From a checkpoint of a small transformer trained on Wikipedia.
Size: width 448, MLP 1024 SwiGLU, vocabulary 3394, 38M parameters.
Architecture: LayerNorm before each block, rotary positions, no biases in attention or MLP, untied embeddings.
Training: a variant of Adam for these matrices, 1071M tokens, 2720 steps.
MLP neurons of a small language model. Each row is named by its layer, matrix (gate and up: input weights) and neuron, and shows model dimensions 0-255. Each number is 128 + 32 x the weight over its row's rms, rounded and kept within 0 to 255. Numbers have three digits each. A neuron's up and down rows have the sign that makes its largest values positive.
Before each neuron's rows, "fires on" lists the tokens most often at its 100 highest values on Wikipedia text that the model never trained on; "fires in" lists the words (lower case) most often at its 100 highest values on Wikipedia text that the model never trained on.

fires on: " to", " To"
fires in: "to"
L7.gate847:138080131089090086128150116135149126139149123099108090092083128139210136111145139122151183134162146073121156122125100131086139039146096128127093145205067121083113151169165171107073123142124092179082153152174104200173075175108123107125137107108120125136081131148091120072036154093117148138080131089169216158127104132147153100126097190131112126145134082149128153166111113153139163164117170127107102128086137169069093083117146171091121134112102106141114146132098080089073177125068157122119131134174108141089161069156067115152211146137138110079143141103197132095060105137164175097141106111129138176102031165108122131129143127167070152149077149093109159110171144110152178115114151090099135150113112113193102139097117080112199154139108150155097095141124178125141134161096140
L7.up847:147115095106091075110130131175202166121128137098148079122141076127123106137163136131145156149171128099074142140125109155155102103200062220200116135130077132089063139126119145111082128185099128132114199151096069159191110130103100086161115064148068150087073110151143121116113129097067149129092190120136141148197090151146139116101064141170119067120110158113111177144066083075125162168081123180186115137119085101149129138114122161186125111190139147057131089139128107098101117138117120088130093117148105110086097076092149133112119179144115119079078129148145141117134085094187161132230095150147101109138130136137146119148137035150112179177105158092143152136137130139121105157162226126127103115074116106119150082098152139169167159141107166099121102132141169107183117154117186

fires on: " be", " being", " been", " j"
fires in: "be", "being", "been", "beat"
L7.gate901:089090118137112158121147101127113145082141110147178126108115094120116131148140138217143157135151129131118149170138060152171112120136179077156099141112175071128135152116131135139058086110127109113151111162161137130143147167110158106072139106119219173106138104136120111119183179165111125097095191159090171113152136130146189097159121107137130158161159116132126150051144076092111141161137127182116131147151149121109125116087135132189163094160156074147095135146122136196136140151147127088150104143125163133101094156123116095116086154110154172182070096155116105194102144117136139028128104091157143122080111186161155115136143125122117201134064138086121092083094137140138081056193099123138105132116131142180071155143092093166117139159136079148134114085073137108160137140110141
L7.up901:156067136108093128136093084151094151170072145114122121127125114150136134169126115102117108131199148095021178165142141144124138115145142142098098125160075128127108195039098090148118070110091144091140150118193144094127115121163073121123168072116136109133121120186118107083121247218108119154143080125132157113152119165130116139101137120088167157158136099133066134130138134121140163128143118159153142129107146131080110132136141129154158150127074071066122115142161074091098151117089175097176105124155122072077123103122162126129106154127181109158092130176094156140082113159168114053130113155093194150091160123142169148099137061143111136128136170132115126051132114093123115111134165118121134116115106101145156091147099137139118172106179123137157091074122161101138071068139111

fires on: " to", "ly", "c", "m", "ic"
fires in: "to"
L8.gate853:093152108139145119111120139141120088110124097125111243123125101066163140167174150119098142114202077130079111085147086172125145165105118152156154075159178140196083179138211166104094109180110167104089120088162128099157111123156128076067165118144168186161146167118159112126127145112056098132128124076188119139104114106103082070122107102135117125172146093113156160137116105132086155087130161063137131110113113117123046103108109153137116085122104087057154054121124151141056172128127134096123167172173107114054092104070110117119143136141150113122110176119105194123052108151143046094134135095150131114119146118101105131178131120117116137116098070121166151126134135084149064121139163130156148139108186133136117123133116080071173114103133110143162111134127127166061160139105157
L8.up853:152117089153079175145080152111171117118187154104086172145120108140153116130089116111128160069088158112135111079106170082160111137201156109167096117166122127157144114161106141049125138105102114127075122158134114123135170098067159113156164099117109142162084144177130145151166107169085193149096087064115163094124113176163180207145139169169184057155132084154130113105092140111120159138090129091115134158149098149127090193183115119082126147060088173094091137130098166124118149048164194134101098128165088159140200121139157094099152141131119131086137090112117134142108128136182181085147120144137105155132079078162153129093184154192101105162117105158156167092115154140136138175151126155132129119139136102148104117124070121123112101094093174082091100049164142140160131115091120

fires on: " where", " there", " There", " occ", " what", " who"
fires in: "where", "there", "what", "therefore", "who"
L2.gate417:185127167152118098138073127143123069078097161131117120101159101184148179124104083105156162105188140064177135130141058105043165116122149177098156163152096153132124163153083083164113131130118070111111135107150091146136143147102106105139118124164163116087162132131103125137116129116109175133088127081125084116149095106154142140159150119092197114157121128182181094187182126132165105078150116177142128111118123158130109093124098118105136177127158142181150177136177157117126132154105144130075188135103128089108069145097089161114096152120119071150165167167121184160144115135122192143111070151184119076061124061139023226165153122161117122104152137176166156113166157102159124116170086107140178164092136127133099069144062146156107121070117162067107124117083110120209100114145127
L2.up417:116099133147119110173081111121099000073069102154093102159119095140110144142091097097099058148140153148156196149126129109094136119116172093106136143130100148157089136084103094143113102141078116133144186068076138119118111155106143078113126129116127125125113096103086184108122110108127139175094147133128128135209096135127188129177192126116152109088171170103231056123139071083118140169158115161087148129143131167118121089197131118148138085122133150148174106123129131082105149180078108193123197071101101133160119078122059141124088069140170105145142143149183127136190130097143118149113128092153168108143118131125105206209173078139108178132167148142179160115106121149069155087174089141081142118154143125144149181138138149174116146117149145111157123090115138112152124075053129

fires on: "th", " Second", " next", "ird", " last", " First"
fires in: "next", "second", "third", "last", "fourth", "first"
L5.gate391:150129101088153149114181084166118121117157109187060133130116121058071169110113166028128106153095150116141114114167162111123122125112162075148184055100139121109165153105115135086208134119100130108134175157111118138067108170137164121146123087190113086214128123143117078040184132148157126120132099097150174105082152151060183165118110114109095150176204094127187145171201138120151121144141122105114109058084163162088127103122188132146142075134077104050088148138095129090120144129143104099068149167149119091159185144100143138168145114083099140127136148176197117145107084089148195114110134142128109138155104094135186152197131120117115041053142151127115155126105133124158115140173114078125151083047174175148145153133158102125123161144133122096111149137131124160127144151125174
L5.up391:067132165113188113140036111188156151141149156117124120145150144115149102132092119133114144096073137104151081091111145170094127114132154115081072145129115125138099145137118117109146142109066068154162116114104132146149164105133119148107131105115170122114106173169135177108144115119154132098134097190134135091096098118180150100084077134122106159136119177083145096138107112110165112107155144131128081129238122137147171115153134144131097199109114089141161146087105097082170123091162198092137089093218110154199164132131124133141144084136122146110125193082157107113161089124169157139172159095134198115164099136089098078052175112119103051156107151159179104162119067155149148119167116122122134124046172170109056153115125153109116138197145124109084147110134147101116121165101102

fires on: "'s", " his", " My", " played", "y", " FW"
fires in: "his", "s", "played", "fw"
L9.gate97:141098173175129177102088115141118122158126075089119184143126119081131115082157116124134170195135127063154141162149132140114082158109110149142060126195196131181150175079135112134143125121169144170113106122150199167150139157167140165148097125162123140137155153116190127147135118111158140177116157156154084107050203080135166082149133109102154153108163119158085108163137132128146153138137137181110075167183126128187094112107148176091200162135076139096184172117090118106129168111091118131098122124072086196119130119125032141130153107136153093137059113144104170131062209162153113063124111095136114111058106216106163148155070163167118111077100106104108159077142143181110099121105138049183194158090149102143169114074133121119086086081102143160133146135126125085109107131131117
L9.up97:168104150112133125116142100121101179158097150127128122132155160083148100108186118118070151155141082051179056111105106116130153152117098098172134216195093139061179222144148163117136101167161154147102155143076126177109140096140129138167187139137131053109065149116053130156074113058102145180137141161202148126124127138130126073170125132120155168033168119193171121129148170116129182210124116112108078155103102109177139092125097137111173083104116104078152117121177124106148100119161113104114131125096132112202137157084140197115056135103124094157103132104148065112181162130173119173181124122172100106117146099161139103119108166151175126123110152120157137115053114109088145130113066088177081171126101116166160122088159166076152171117099102111088089122094109076129152117167125

fires on: " second", " first", " third", " last", " next", " debut"
fires in: "second", "first", "third", "next", "last", "secondary"
L2.gate239:136100143112168165115127156115120142038163121096125125198107186116107144112132110136133135139092070093137136113120185161112105205119104152078104108111147137048118123183171222139109109101129152118151088184099203173177174095197111167179143125163135153109118167092124141103182141103099125086176064164124137156121043130112155086076098157084073137132132126132136135151178137108134158121124148110137168144090137159103149087190124171139150128150094114102139105163136088104118171184197053131108129173156099152154144093070134161151090117096138116112039117148127145107119112135130015133121088145193183126076071085141123104135092076141124137095131125146173154217085156170136174111136122127093141112153126074096160125150122136117080099106120086156119104084114170107176106132156094
L2.up239:168155121081138141132117124140107124102107111099127154161185170128172133155040133081072081158133093141111098155118118075105082149118158119114089132120178117096122154132179169148159077064150222113099127140103141205140139174136125153141207072139129085145115187155093099144137056125124168065121122154089133158076151148125185139129105083113097081120151153077060153169126173109231143101093119086134141108117139110143068172125099114139097150072096169121105164156156111092118149166166101137148136170229081161121145154112128113114146046076098162093118132118138079078114084105171151082117086133164176092138095099093130116132144092142138138126126133153116155159133094100102161136181072118107127169143136122084111153166146139182115127060132105048125112146142201098169131128121154

fires on: " to", " help", " the"
fires in: "to", "the", "help"
L7.gate416:101136116157124113144149143121131145148150145206154156181142075091132143114111179132141125117119150148156168128101104101134119132079121113158095108122117141075114152160200162155098151131094102153105162055086122110140120164050187107083203140153128146175144169143060115101112155136116133139109134062135166148128105131128098116109145114132135183237168148077110183181172086149084059119127178113132131160191118089094134134116131096144165117138111147175163144131172150157150116106127127078183144142145123065140139140124082113148144116158175113173099127133113173106102124105130138062105103086134117130062106112094093145151163109098126120076111111091154163113131126143125074151105171093119155061151118066071129146098163126141119106172146228103127092147142113102159229120086147
L7.up416:101153098107120078100115198125153126142118092140121098100071106104213173163180124133094151141164159144107141103163146146056147110106092131133125166120118143127093115156134158079135154135119113133133142138092138147103144113116154106089159121071136103082103126194208153117108149172158105134134084131236131127119180187131108109132085171080112158116152071101137112159125095089196164118113140170045135174080088159086131115163130191076132129108117142109121133127128062147104098081107149134150156043142132127107115120148118096134231148131104138159168130119095172143101123177145106175097132154138121133069152146095158123184172150116089119102171076162108153107110104112146130144122181074125155124093158162086115139112057115134124087146110098105136070178094116201145158107144151

fires on: " to", " and", " would", " help", "ed"
fires in: "to", "and", "would", "helped", "help"
L9.gate468:111115120219118114123159211109057122094146118143146168146094100128097140143155120106098066138137077118128168118117131145126121120099093142105170121154089123140084089099156158150140164143098152169063136102093059113186139192170078098140156125044084108121142091092102152084103117161145157116156151127109215139108090142152138111136110067110114097142099110159151149107137118046176143079132107121111126231118079144147115177058091117096168175111128096082096156082198089098103103108120085151195156149129188117112127084159115119156170187196133128086151120201119142104129130127160118102111111098128179121117140133058073127199093168105110109070082121111121102084103114133135166207129134162140194129148168155107104081106152125136125110128137161142123109145093107150120107125104152
L9.up468:129135189140134135136168120065138147154167074113102126200140123151169133154086126106138110122114107147195165124096124053155121094136111157098116160166162140134066142122114119137118154187058130125151113167134098146142029181025176121115130154142110173120120157124145108156124169099150179174121189146103126116131175132093119031040108122109090111084104134142167144107120131146154032151109087127131046149125148166212013129134127113078082172106137146167076104151145171158132110129111152113189093128137087121101093077107096091119099156175115129102190132116124158140126092135156125133117084152163123104161128151149123103151169106135154074115102163122113155118055178150147153126122129174137123085122135135104075152129130120143129146099134142123106143122185075138163147138184161

fires on: " became", " came", "e", " being", " be", "es"
fires in: "became", "came", "come", "being", "be", "comes"
L5.gate737:074089079054112165112107140140116139069206110110144089132156162114160150120089134124163125116124091143151057120128130121203163134123111125095100154162160146152182184161150128117132107127174173128074142148185130127132162159152078094187165151162085163141111186152118114113094143178089157096140175117111152100159188087178099126101136100087206160126154162142075135147101161072094114157100101120095092141106151122176158125108236146172138117133131104136125104135176098162153138152066155077027118205109156147143065194100092099132188080156074165146081167128151162115144139171125107112107108079169147110097150145126220107152097156125124151071107124153138096122134134072058101128131178119133148141108214135152151145196160102119123104112129109126112138096085104086137136068142165
L5.up737:129095153103096148119100165103190099112091125116130118179085163153129111122101197183114149159192156139071149154168088123061137122155169153101179102166136111170135176107140110147122077152114152113137164147088108115103083092167147134121135106110158097103091083141097105131168102129081110143172094201142167162135088139133131096146058128102115127085197074143104129103108158074144146093109138115091172149113170139149112148114147115092153159110142128138177143161146139151148124164124139134160168139169150111123150115161148071136148047125098099063127179137110099142078178160066194234148118121096108110144113131121101113150159152130127137110139218137125154155117098176160075141140117068161082041150099115115167112120109122106138108079158094156078113141192163097211112152149134

fires on: " on", " for", "iv", " to", " in"
fires in: "on", "for", "to", "in"
L9.gate622:185203109194123152144170171123073133097146084109134178132090119101127126163165148152146213085160201094056126170124128112135119155091088092124172102131144143157140160158154121152127065113169122153115126162117167094127129157052132152129133102106137104170104111165095116152120158126166162124123133138141165136132093076108138140090167132097108115204117134098085130126128171114108077139081132138099163200125114160135103184110128187115132146134136082172187139091093136085070126128128038122119175132077117129116158154150146151141159113167111069207124126126100174123109143162119047145149128082110057148147146130103190067128107168091100155105102159123169075128116127145095092159103152108140128166128125098113109114165091085088072115132138183153110123093170161141055097099108155
L9.up622:149131116080102107095119144180118116153089187109101188079073141150142112140127098107089151049076125138152136087166122127158095147173117114109113131140123125142165083146124145041125098083130136191113095144135135122148090169067220135145169122093059151136111188110106136176103209085098124168151124102182149137148118206097173150121164107092168123109133188109222157124148140180138142082157113149130161207102109181113073116139110137144099134071146149119166126117084099173103169158137099155140154206147154119115146187109138141125180135151134124113144122142129109084085074108031154116163143108174116116130136154140140151114136174052149156107147114100116086128132162100085136109110121103155131107144120107162127144165148094093178128180104096127082152122102148114149124088127151